python train.py --num_hidden_layers=8 --hidden_size=512 --num_attention_heads=6 --num_key_value_heads=1 --head_dim=128 --intermediate_size=4096 --vocab_size=50257 --hidden_act="gelu" --norm="layernorm" --norm_place="pre" --norm_eps=1e-05 --positions="rope" --rope_theta=2940.0 --rope_fraction=1.0 --qk_norm=false --attn_scale=0.0884 --bias="none" --tie_word_embeddings=true --parallel_block=true --init="normal" --init_std_qkv=0.0211 --init_std_o=0.0 --init_std_up=0.0211 --init_std_down=0.0 --optimizer="adamw" --learning_rate=0.000768 --beta1=0.9 --beta2=0.99 --weight_decay=0.15 --lr_head=0.00696 --max_grad_norm=0.5 --warmup_steps=507 --schedule="wsd" --decay_fraction=0.831 --decay_shape="linear" --final_lr_fraction=0.1 --batch_tokens=65536 --max_seq_len=1024 --doc_mask=false --train_tokens=533200000 --max_steps=8136 --dataset="wikipedia_en"
MLP neurons of a small language model. Each row is named by its layer, matrix (up: input weights) and neuron, and shows model dimensions 234-329. Each number is 500 + 40 x the weight over its row's rms, rounded and kept within 0 to 999. Numbers have three digits each.
A block is one neuron, or neurons of one layer that tend to fire together. After each block is what it responds to, as a language model described it from the Wikipedia text at the highest values.

L2.up689:487509525479437505457527478491458403505483511508458493525436419503559452531472515527493503473557543533560505492478496486555496494491526446514445453555513476487484464475509594557389470528511529472487465443493483425512527508509453541521508459511513502447423490411454479545472542467550556567
L2.up1041:494470484454545475552547528509501523451526537513475567535481419506532356457488492470508535428544525533565492539572544503499511515465531458466518425534468513488501344494572620519493512551516478532543429412548505465565515453459490466478521467476496504536461528512541497532470529527616522486
L2.up2442:589507503502555497475584487435553464503536469477462581475481522505512398517430483480485450477520507430509497484520541540490473526481450498508553473583425534503484454503527554612457505482567481498504465496531492551521516445548543480520523468460475556502435472542533460490428535524543492511
L2.up2443:496468492519558536452548495534498423468514496509479528532500521388463491516531483453539521502525544524516463490590517500511463503529518479507529458495449461509512399500509521468458458554526532527508431442525454542477499447547528548469432483484474560483453467502609563502517540508578486435
L2.up2905:511468471541552450543564458510522484493550521490516483485486424551578508546539567440458497531514527484530502491522477464498454501449433483545522431514512470484487500527535585493534593462520527444553535541521513554520566474518485508553541486485458527487489519560538435539469439535594454579
L2.up2987:516473547509543513517438606499524512419504547526439547473484486536512525537517528471520429514550501471528550558504517533506499580518498399520473493485511579493517493492530555507467450621532491551480504453488411486491505482516539506541474517465422537442508415479534499493526554483535565538
L2.up3568:436544443551529493482480510506518507455518520524430532556522386525513455510519517465468510501510474517522509481491486512484519486498618452566473439470501542424491470521561506552559541480507501414551496485460512529527478468453473520475539539451493464438472472562462482516454513514498538425
L2.up4036:503493555496541422502491487459570474462511530492546484540464533500511436424506510426560496568481525527506455551525615502485517606525484427527575387544480507476504421498560518504457501485459510463597538384557457486522484476471490474559405441488490546522485474530541460506488549485580489501
Description: Action and event nouns

L2.up321:436507476488539452463568388454488508454486482478488560484475441464527532544553449473494514429545500459491484470517514494586499431468532470496483505512543517497499488489529508535422467522549476530561602478456478475550547438569553564501531500560540501530457526498492465502467459529482547507
L2.up1150:496405478521423539518530508565484465464522512462504449597469543463559513514530485458481499442526530478474519500529535518554490518501483487505521447500473538404507493547484443457448441487472494585583540498519568510510532564489519529560394439558528564508471515521458479495475435518547477495
L2.up1152:477544556477474544457494453492515448486491458470488513541459477477578472523567449523499514514533577487521511498490542537516543486494531526505527414556511500442418492538547553496441472507469462480569529447541467500495496462514616541555414414564564517538442485507525477501460506469465517485
L2.up1195:462523486544466507513436485556493501528479487436527498521453503436503527461478453512523525489583564487449543475549481569572500453437598537485487412491494539486546527439472524452522443547438517530510536453467452484487550469455527496532437462564537590522453437530511470493411437479519576431
L2.up1470:454508459524464565440497467505514491471443500496507544472526524397530534479535491471547508508491523495464497584532510569548469463496555448450485483500550530480526532459514512523508411507495511550527541476523507523496508481474594461512479485500556543510444498384493494466501521518534522485
L2.up2099:491534510502466549490533480529581498484450523487511488535472488511557548478559527510490487450546447499530488525515504540528491458509477541457530408558449493462539453632523498556435461493500540506545453496525541464512473453526510548532464434519547497461502473587499523557470421520467524491
L2.up2199:485562502597518538462475470476482510443500491505492483538490518511561475486494456490559444477544529517528446530464534521524489533510533490549528437599512487448479444504516481556452449488420545551543472498543572501594494489569545506589471475445531517514488472449476471483436436478427551471
L2.up3108:432518502491473466479553486512485429508506473467520484576434453487542469510535529515456499515573576545528516534597561485531520561551497483514473416522488546466490402505501559526536508510520460423589521461441495461514526510447504482600481476493608526524503472507544430496463509489571537499
Description: Before measurement values

L5.up1168:448464452530585506473551468492558518517511475529495518557517522554519438508537533544493517537496534437483449445444519453462514592478520506471501451473502522543456429532481537510500465482509467486508451467499496596537584503518467485563523499526475512521506507502547577472465606581539482512
Description: Dates after time prepositions

L5.up2673:534528452488464509528449568480451491613539532502485460468472450507494494457430520579488495493507523555451397445541458408459520409455516508530577502501522552471464509568451543491481531534518515457553546599459417575522560545528443458483494532509567530473508456535486506425452483404508531546
Description: Table-cell phrase endings

L4.up712:502519505515556559515497524529468520501407468493452462461466495493509343527502611460542459509453445424592475506550482441570508544488572497556462494573485528505416461476536539510459621559508491522556489511477499508494509479466504506456464470507465509457448534548547412505478498495585544551
L4.up782:481481448542525471535524528515510452472443536483506511448551495552488449421428522450556485496487516523555511468470538614519513514424544479507511418503460449511459480536553501515498546483474483411511494525431493471503528474394504479519483493518513478590402504576561423534483474435630445464
L4.up1921:486523475556548526529507559506529496625469462525502560462470469488565424505446567492555544504493550454587450513531495571585526517544548490481483412512460504485444467555544550545468490521487482444526458480542522524528469485470532469488495401542464482494440517554575426562457541603547524485
L4.up2139:559434490549486466479590466482532488514463462435493559476480514523537508495468518528462495463487559452569503493482553487470523465485533513545495460563451522519484524466530552525458435500516415456475402455502555513578464478519589543522461455522441499459501502467553409561473513566499498506
L4.up2185:475445456537534505527456482495464495548423558473451456525504424517571535477469504496517552458473499496502477514506514508508552538473538482449500468473429472512505466500534532537446544578511472497535491449486548534511541507488573515571456495515446515497433567512575440511540484547556551551
L4.up2588:532484515502484545473516486492513497528489513525488492507509458566467517472479504550485496565521499459558487473467532376511484552496493478595560506565476491476438505511568510557505562596510517481523547496515535502500506486473504504452506560447483515470535451400515481555532488466472536511
L4.up3235:514442515464555501513429498521547553390442496474501535454506485527508429432493552444478498496514484525554513512496521514546495599527488512546477491532466482545443437492525555465538585461499477535554530556494520489639457475394563508551534496495451494494460497516556517442500532510533520460
L4.up3246:521441472447534553507486545528551504468512519414479492531510398526547506364450564489556494530470497514556583517540510511530535433519526482545479491508437505541520494504541539578538506502460545459551492454494525477598506504433526516518524395455508473532503481573503480444497535635519479511
Description: Year onset tokens

L2.up1222:495548527556521549457491479567496385421500524512441497588562451550462476519520507509483541447473530460548439497457498525519464517474504439457540489462533518487527490471518503484412524549469524542554509528482455490544481518545564620503506472538518508578470474471552504511469548484530530504
L2.up1644:444486494571573476449455574482457466587498520507432488490487499510474572459510536520567494469549479473548504550468547528572541565503580484425611466457489578526474470497500467448497504514555469557589493502531496456548546497536520570477471505493562557511489508448497574570520447484526585521
L2.up1775:466542511490508521447475504496533517464473489437542573523543465476512530491446484527559525511558510434466517454520504463569509473582662380501578473496506564463454531499476486539524474505516524540529540533503419535566563516460540459449494489551505520567446519415450574533455479515469527443
L2.up2094:531519516543519531458465512441480471531470469538467566517549470552498461584452552496555498573605456467510394550510628482551520550483511466437497483487497503496502464522526504522479515572510527529557534536517504545510473570525566471495493478489530489499494476467506508529462447547465487521
L2.up2475:496448508504556527446492605478510410427486509526487480561524549548478541541514515476565480511545559503485517517481492533592546549479502466493499502507483565495497518481464499490469478558620494542511476506521512484462457504434569471469512506490467514481544520444564503519510474481542564568
L2.up2821:453516564576485517432525465462519478527526485476506465502445449444479506533484500533591492530499562498525532452489510518554461420474576481451505502451523577490541513471533497458513524469509497482502500549454415465494493538520576593498516481551577525470490480491522496509496501476477551514
L2.up3126:487479618490514493454547498446538440542455563512409502542506441438579519526594451526607531512547540516505402511469489543509569551505508425499480438393502522439424461518543498554524473532546444497521513491447498467540569516542522568509516549537511527507468453533486517493527464570430519557
L2.up3832:480487482457553567520461533547527512539493487501512425445514459467491566533427521517534565464555460403535496539500505525556499507544587491461535441450539489488508549468512466532536459508535549545522462499488474456518515562413498496524541548504585543475523542505539527601522454456563542487
Description: Sports table and event terms

L2.up498:490535453512532542476550496596507414480479489474538485544543534518485446544499501479521513497544487539538496563472525507489426476481599425450448457464500520438517386519535508523499459538472491496568560521458488498485510542490539548535491535509440502533537507474470529460444482467486538445
L2.up1455:452464600530582521439512502521473436484511459525517543491460497495503536500524517501505502433532539476595493531529505503507467504567521448538547463403497525519482484487494468605465517488510512530562531483453454474568529527529516497541485454470532488555528512480500440508541439509505529551
L2.up1662:477568475518479551489557499522532409482454444526572457415469521509510493483551552479547514511498513468546491516503554479516504497461512489454541460475518557514397479523507510569425476523480443460573482595421470538555492492472507423556492511521483480551519515432497505491553459532517552499
L2.up2139:455424532532468477456500587473477441492535494480550546540440525412481510541520534427431554506488565523484492508531515460514479449466488507515588510451537443501509465537511480494552577518482529510532519545462448480526540495476458570543500516563583535518464530511448488472495514560502465487
L2.up2215:426523483566483517421415474494481426505493514483586533508466485541493441539475540476471500465474570518508411472514485439523464490449543461507465461477460523462484517457529494492414496522467542493471488545442444480572541483534546502446497461521526474456473525608529483579533486512443496431
L2.up2407:474565467495513493468541501532477520544517592468520454509502508519494455506535564451553508505508543476512467479541501470498464458470539540539516451474566550495504512546481502494438555505485509479590462462470441481509447479468525505483529445511411489529486513588525432590547487491514503532
L2.up2761:449455484462511543503433593508479471556479483528580450494490471526467513425499567497525515484457469506529420574518530530487472450429540490469501522509514548483516501491522532521448420508581500551613476550525538481556491592417498536486503528466487466537485532556519567511565529602523523504
L2.up4020:521507444523524467446506546492474396461469569519554568472498475500547518454535534490541472499534522448555491562535580442461472497511534504516475456494532515504459513500564507521433465500486567464599506500471464558447470478510585596454525496514469531538457555399445491490481480522557520504
Description: Institution and Germanic name pieces

L2.up148:445430518479504513396585423469540511480513413457426489500479458484490536490512566469488492463513539473500477573518506500491439498521516527502496502514521540503540503545423578537483439592517518497533499531533502487475492476535539465507450477471585502488423543503535467434489474547465527494
L2.up1389:499475528623493552532507523495564451546443472455495549528474492554468518545525547537484513478517540455580450544499512526509514579558468459528605444455447430467434523479494549482452515512540451562556492590457545496520469509500516467486483462579529507450515570479535514473486493465509524547
L2.up1794:488487552541498584487454478490506525484464584503454469510480531437499524474493522496571546443498497497508434599495456409585501502462591393542512521477520506489518507530484473526498474539467513535507584417582491512462471519598517578453477514573492545435492444503508541546473521608494586543
L2.up2855:511469461537536553488477474507529467522467467482482456511524490472474488548514585454542506440611522441540487545515491488518491524559609437451509520473504502453575509471491428546484490574542541480493491539526461518446556547555516528522526447585479519472484490418484504519466444492484457514
L2.up3022:591459540495558568431541497463529536483494493484476519491526481507491496503510558476463468501488489386572513464548512517585465522408524465525584501448498524417473509550508509525527426523524520528456538530562498558570467569497569489478472486534510441495467540517495556533509460503442531526
L2.up3122:559465562494495537451478549473575482461434468472468536490495460501497585551538527460530487473555492511549392561500503524541525436496571467562573476522511532488560496508479485516469496543574517529487429458518515542458517537454539525394513505532485492465486471540510534541470501530482511554
L2.up3252:533404484542508584460485547460545529487467510462433426475507448530483498505560470506540490415488521461460484577535490542545506506439592443492553508573476537423494518507504489526467472580519508538526521521522518496522516545494488485477516448577504483497506513448507496545437440544439488499
L2.up3385:517485547538517493507503580387487504484465552474437455462463453484529464541454526499592521544509538491489522553523544500553552535509495501483528544430460485394459522526480492484553424539544446448466530469562503511508465570516541526472452531573477517446486499524545443508488441565478528465
Description: Segment-initial tokens after delimiters

L4.up582:532488527463477539476542552494496438584451444546493455553398486479546533448468494525603473483550551526520400568538513453582456453410504521499512513479497513485446448602490519477492499516506489481484523457489540505485500513516524496516559523593477490530470471535523493495502464477478547536
L4.up1193:488513454450502513426534568519428476462541517502502521469455500476516403436452582460484464472500455478525496537540500526529496452480491464431568488527522509460459534436530485461414466527514476513502499528495481525479449549582504572515555403518603499522521535513459514505472487523512541576
L4.up1418:485499479538559551498487496482507506523535510480480477501500428461459498518457470473541502480443521435421487515538469480519508460507512501485537482487504551412534509519553496485469524538534503481506545461503432523453607483515523462477494568460454519506495481476501489485496557547575626600
L4.up2426:482501496447504580483484617512466491553473549487475456499477499498476532546508538502525514461522459503475407561548509506506516505487532436400498442564495448410503507525517499469478468522484534524521526518436408523543500570520475478478543465522574524543487487495469582515457497461508590473
L4.up2553:480548504571463499506492517490487492576506505504511490494502525485459431454461506429596486442490539548521419479516495518605508456423534503486506440461523529467511413547534468530523466599500497474530523501415560527498492528553511508444506509538526442456547487527529492551533457537548525473
L4.up3362:455498485530470453518573542437454428579474472520504484532441518437493510480547534483570505516487558531545478505502486515585540495425468470429544473448456525460492483524494528483473408539510531456537491417541515516501520481526523567503511491579475504496512505481548543481460483511511531570
L4.up4019:531432525502450497466510456486512527512498483473410548593528449519496457435485526506513535460518530476483457491524569450453508508561544465505601508456489542474496454455504477511437515508574542516536412479540459531525485518450436547519510517564420536500434398500523562519430541467518488524
L4.up4044:492516533497500523489507575547473513581486466467468527527449453521497476487482520531466554481541464467488536534552527459536532502515498469513515431518487632514523495504474512510452494483540441521475497519484514505480449454506544500445518469475551512434473532442514554479540517498586494509
Description: Table label second words

L4.up649:464420540520526522493517521541527499482513491490479455539483531497454516550536447540505467518486604477520516365611471491472494465511541479523501547527564523470539552484476488460504486546496475468496495494450468476539472553483497605521492504568514498538460492456540432539481538498527508455
L4.up1201:484471529488452422415470512445439525482496524493544487526501512454433490521496516465580557545571523518452518476545577482545458493576499439456446500537526508487451470570479466528530511477504518498499487453436506539591551539512588529431509457455538494480490477416479447500528427507526453516
L4.up2240:474444518552534478488622530447533540494518512515546512544521496495473497514477555519524494502477527543506545502526533535497538513450543466498486501519462500432467469519505468478567427508487447484651495514491494508592454493507491503518525475532514514572488474557552525472528445516517503473
L4.up2244:515431537549488473449508457458526529504416591463457504489457519552482452477513524558460570465503508521561508512524499536488542494450524547510493539506537509449513554597438518538502517572493430518540532484507480454490546474496565465521513498462534541447356487570579559448507502559519561446
L4.up2586:540443501503535509490449506445511596509492497539532509520450447528507448506467519493474558528488536546501486479533531501548494476478577458492564495454526535416424550471495486521500590473496500443502568524454484550507607496476508528479489470481558568452512490476467517528514515522489467434
L4.up2632:483519476537472483500459471485464417567493535516471507509494522549476449468516455476546485508521452536427484477504500528439475510548534492514549489449542555460489502598534519526559503512511490447493459453465504524486560527540536428538462530489484473516493514572487452516442580517549519483
L4.up2880:489555468515504544454544566431524516509455506465480501550438553504456468452512494485503482477497566587514535499515591558486525478467516439506563495494488536493510498435491449527544509476512468490549509451538467415452533502466516522496477447556482563540459470511520488512498503531505444535
L4.up3528:466437549469417435455455508488517512492432486469481452557438545446482444496493501474504427564475544511486523482562509490520447517468455493571461459513498542448556549529493480471542455563512460470512456503528449448529458540485584524535488476467480502520543532503539580509461525519440520420
Description: Wikipedia reference-data separators

L4.up345:441524527558510454479531495495517474480505478477506486517452535525498482473496566441531507521497551554481508455446471520573574499401576513462490429418483506502381514473456506430532543532557530456598474544521515473520596510503477479571471443502498477502432534507558481475494511467526488431
L4.up825:452389453482475485523470506489598520489471499424503443558515496454545468502523434495554548477506561493482463445504541552469568414505532491489451436478483460525439498509480542497468507489485487480466468553443463540516506537480493539567494546495467538526431468550551459479454486497549423437
L4.up1069:475479442579448491464415520583517490492481535458542455533485511466453425437563496453531494441489473542546498402476481453514498458512571463494531483483478441452461529496476506517473542507447492542536450505503495457493555464438517515495535514505490524450478447621498517477495580500529529466
L4.up1074:548486556540497398426512469480493518470491517510480549442536489534542506505530505446529601485523533539557442456518571517504493523529537525463499519495457513509475484515511482539497427495503453504506442476523470449505508480550495593520491505510455435471492484625530446449478552513583516502
L4.up1683:457505467510507507506451485462503443521459494520551534444525504504516404488507604462571496447501451495494491494474508513526454423492581524459503452522534464501480439547554486471476507463481530434634499500467527518557540516449515534451519461530523573495528479504469459585471477512444488444
L4.up2207:509584491512484505537454499448548503445466608510527499463457507492554458437558482430517448496448526570545458511449547561585509462472523511436549500485504518519513538541508504494406485509490408493507490504534468505521479467528555523485500542541502553484513521565498469447579471560501495477
L4.up2472:461529490557554503474536477550516476544538522395473438516499504510521421491464551532523545501466501537486455454558494510542544556502618498509540433442448547467451464567509563560530485492491588498555501471503510490519577461517481487490422468487442508501463517528580450479521538443557482487
L4.up2490:426443446503527491520488409535493483536474541507503431531493541497515492487420516534526549571540596603507486433505543517504544498509532509480541479440470479514398475520497624432501492518485487545544507527487516472522516480537494522541474546531458531518497478532587465471479526467552515464
Description: Decade "0" in dates

L4.up861:478466526476499501450520455533469460459490474539510543540475538524555519487573562467405607445531508489547506534504563493487487465415463545460535492565519495494561486520464488589501520491570523540571492480440535483547484481501531465572486510585510478432436491531454549502451507417539501497
L4.up1023:553491457487505486515527407490484479483517500524526537523506532539531537473531448420432623529561463494503478493525544521535450452477524492465498513504551479481513538552559568538490460554498475509524506503472535574490558524589572473505510493536496531511481497539518534543460511538552484507
L4.up1242:499512494531513557399474533583527489481557443512510572484499582499570502492534554449484522485532548514478468512592518536474509570539495519469537509508494555450512508536512504522468520537477567469576526528502546590517510508460456509607417486542557532513545494477568492485423508486458534549
L4.up2027:520531524462560489396513534454537498505484486502455533458481471522510511501539452471498496461523481498533460558546553496481481531501497557482552509571548524497542548541477492448482456483490507512514493466536475484484478464496538566586496462490539566427503511528496489546417478399518471469
L4.up2443:500473533540546487396509486525515474452560496527473558532528522457566526508530453461484478457504515492473486500484535504463447466516521474528584390483465536491532487506477459545466485466471510523544554456465500456548484502519551541582419492472604573461568514511476554478441541452468535496
L4.up2592:469485565483446493516534450467476464523493537471512522521534455520492482548502484448485459519524550490552489499457523447569476420433479468489490471540541539481499478493494550574435514480466529478557466478494481558453474484515562539530460459507536458499463475479439500551480526453540510541
L4.up3792:455549523512580512452550514516499458501475480530499496482453555463554492536498493489530546455542566457523517566520544533548476505429524526464520498492532519516523527482546504508481511487573469536483541514462474567534525435528521507466479517501592588462518547518507495570505512535427477492
L4.up3875:516515514540501522506469462441491538546491542483489458467512539535426476434519473491493494421464479507460461566537542447437529491428540504478460478542548536453515466497544512522463491568604455551458506433468504481450503489507563453475503454562510513433458533519517552492447549508479481542
Description: Word-initial fragments in technical text

L5.up2284:411543507513503487498499493456474551565471555542518465538419474543562455473430553547536457546495548532579512497464537546464545441449518494459566511523458590458436542517508490545542529457495516464594491563504456476545487509456560501481485549551472570508490509474533457531517501532533557463
Description: Phrase-final tokens in structured text

L4.up375:434492603453566520488500506416490477513437474519481470460489535458516514566582463507474530483450502515526495467548492537543545482496497520493533530460496510510399467444557532482535519553503551543483497512436536470512503506463567510502515517488545575416490533463516526495483566541522461498
L4.up673:495521532540482521455551476446611479526460428473460505547435471459526449505461452442582486508461591510518455465567563544475495509508535419379577487469471550482487513484480528455479528552606398429538564511492463501557530543567508481474484520511510477460465517494483536507489516525498468455
L4.up1111:509462519482585575478511569457501495482500459451356504487502486481621545545563469513503516544519465460523502527526506507504526502476528488504494474456516530498496420526442551461455534510565476526454537535409525531452472504548516529488490479543537532470509497382458538523440479519481499544
L4.up1283:518392562512469521464469513458534474528484453498413555505482504538615509607463522433496546525562501438552472487481501549487520497443560538520519538458526531467436443506491502470512526564560538529443530510489511485493521575467495576535494484519460520472480455484459443583412498482543510499
L4.up2145:502483546445503580465502536581508522482514441465537581551461483564548496471492559480493532498527483500488471548519527544523480490497471481540532502497490552469530456508503516597473450466506544467568591443469517461454506518494468452572420474469511585511542438452418553514470509494520483452
L4.up3231:576432545511547539485528501483485545478502471470460510509512475539553509470535568492474594545513521516490427545496489537486544520471477476489524470526439474473516469557535533518460562563522510459459525538544559489464503446460506490496472438539553546483550483391583534522482471570481562468
L4.up3419:561455535434515491467508530538437537520404495450496553491486511545494524463451484496531493472602500477492472606542496492519513504516486517476541518547502479447474425485492469560497502576465485517504524463503498525474498557530483471482492507467547549528485474422501591577488575515524550481
L4.up3815:462547518550529518470515505493544551481493506469454481537495497470541484569534524476493469455580506463502492458539494511534497548500514441490454490539467606469500537515503518509523539497477477551531550550429488459493457483468547512473460467531554497456489501558521487502500469511477569474
Description: Coordinate format separator

L4.up48:484487519515524473486514480502551525496531553473505465515528493502457481462463542463464518500543529515541437522525523493513532485464493526493442461507451501501490480546522520514489455560514456558489456524547373565494458467570475514484525485489400459521444533552559576483541524511519558520
L4.up99:499485503503509553485477474497534530534471507441498492509539448466524421542463528480497538433524535439456442453588516472471517532525679482557489462512462500455468452527492588517514517606526485534515463537543408538531542446489477500474506494503471523437464453510568487535514530487543552526
L4.up1843:513419484503535543508525492457489500500456491497539492583523535465614390459462489508487547502495471525504451450587585528483464511503508541563468504553414417451485441497435529542440497536519441534561497489521547520512563465494489501509525545527392532489443509517508474495502520462554541543
L4.up2899:532517508475517520488462459410509547501452497567467514478522514542508426499480526448517478481516601509507406454463515384552537582488553532465535510491508477497483554462487458430483583534491456472550590505558522491525594463461521470510529512510427545452510520512541466575456483555521495489
L4.up3099:526538523473493467483479511441554481486530468533533500526480499496536507508510557467463600520543531508508410428524616523484477511528486562397504503537497455512476430522504526508484498548556540479533469496482498486501528468533503476593506523496460547443449490564539536508516492510580430479
L4.up3104:577448480439498552493553465479530460511543495465516488539564478415467474577477522449552526486473585501509461520514472481486540548478490493464564387505455507463403471514513551534521487510553517594505480504478489549498496437497522483461519461522446449460519509601551551426513539566536499455
L4.up3350:525517514518533545525556546487535575535499483451511502564482446442519414466487526438436567452493541507478480518517518535509496576479485461446535551490394487428482447517508478517493474531531499583560481490508481553531467526454505529566506458524498558511453496555497528490528530531544490505
L4.up3527:559462496435527478553509524518542499425492556478413511507527505483517445451500542444527542512422556542525441537529540555568522543492504512501484444533510478504518473499597560540468557503466484499508460445493547497515514484481492476521496499512405501552501478497530518493557487575565539541
Description: Abstract noun heads

L5.up3227:455457578500557456503466523551478510494415521466494554562524480471481474537440518463479488515536506434514537467471542549506546513526566427498443469563494503451498483488529494515470522538526502500529465548462508473489467534443541526577473411484501490521463473452499457580448518512495387523
Description: Year prefix tokens

L5.up3865:490479490536497505500514460474478503479506547451464460547542474452524442479464557421451610462492556467504457453588499565538562503532484503485448493503491464471486516471472505459454527528530509541448470499456497524549533481484496572504528505589495553475463536536634546435432494539512523491
Description: Noun after "the"

L5.up2750:408471510536579559489445501509542582482439468507492524540502547513516480510571469517534496482581455462463545502600551524499572541469504531569542559502496547433493450465512461447575517534584481600495464466505541495493451531497558541497463454507504483493442449549567604525536537437525545490
Description: Separators in tabular data

L2.up234:474486491493499482426446495477540524514464546490460485510518551516546430518541524489474464480502479509542574467500499488528489497470521487528412424614502562487443493483493517566565489493559548448468493555495575501474500484435558548527508462493553470464499553550478460503513487477554513412
L2.up1834:518503519526447521452547584532466446486484494455486545527473506593548533557553535473520480530517492460559510487563505459493479480489634468516536449508532507471529532468470548532515464499569495480467451449457509482510519529509513445409485540504527445461455528467481534562449558531446542475
L2.up2408:488493472490569459431538542441459527457473544501518548503500469519544535474461495516558513530508494524478494537653624493490468434524474504481484457497566596475473523491540497462485497532506474495483512470429452429599515556441491482541524497501548481525556498483456455528503530506541499547
L2.up2559:565465472477473566493486507503486488440414468540500498541496448501524484491501441566550464551520441552475479498561527425512462522499521492584542499497497527454528494522604481504511479493491509420532529398432526496529523610476497561468484471525427557453494448511514489484385551517506478536
L2.up2690:530450443504543495476444485463520486472507509548443556498475500532548470495503507495460482469507513515517436451535515491523487516455540484498589484498502551456535487498509564540526510465485506432509543482461537503470498506503522549525448466558500537480502486425497447543508475523453502493
L2.up2781:477526535565603494501449512413552513433522496517485477548445514515494479480516458502507486540513515510570506500520580578490522506451566451514537488437479572449550452484584557496539538497523495426522471465468442501514544448554490497474487487528525562519494485503542454531468535507484488476
L2.up2976:463471475471560460492463527520524423564522422483523475537492530573489477437513488499509459476542487482546539470501535516528461496524561449497535452483511544417473553466542506553507530521512483489497498417508477463476531529503584501508461493492539496531487481537516526552517491478495499517
L2.up3891:479524550486512464492495460492527496526521451451509515485545506532534464468483506537471525476459558555510572448476542558495485522442521484476475523481493566358451494492462506527500424514489486426501488424414509498478535498437560431496470437549540464487497533574514490524511550518469491484
Description: Score and rating separators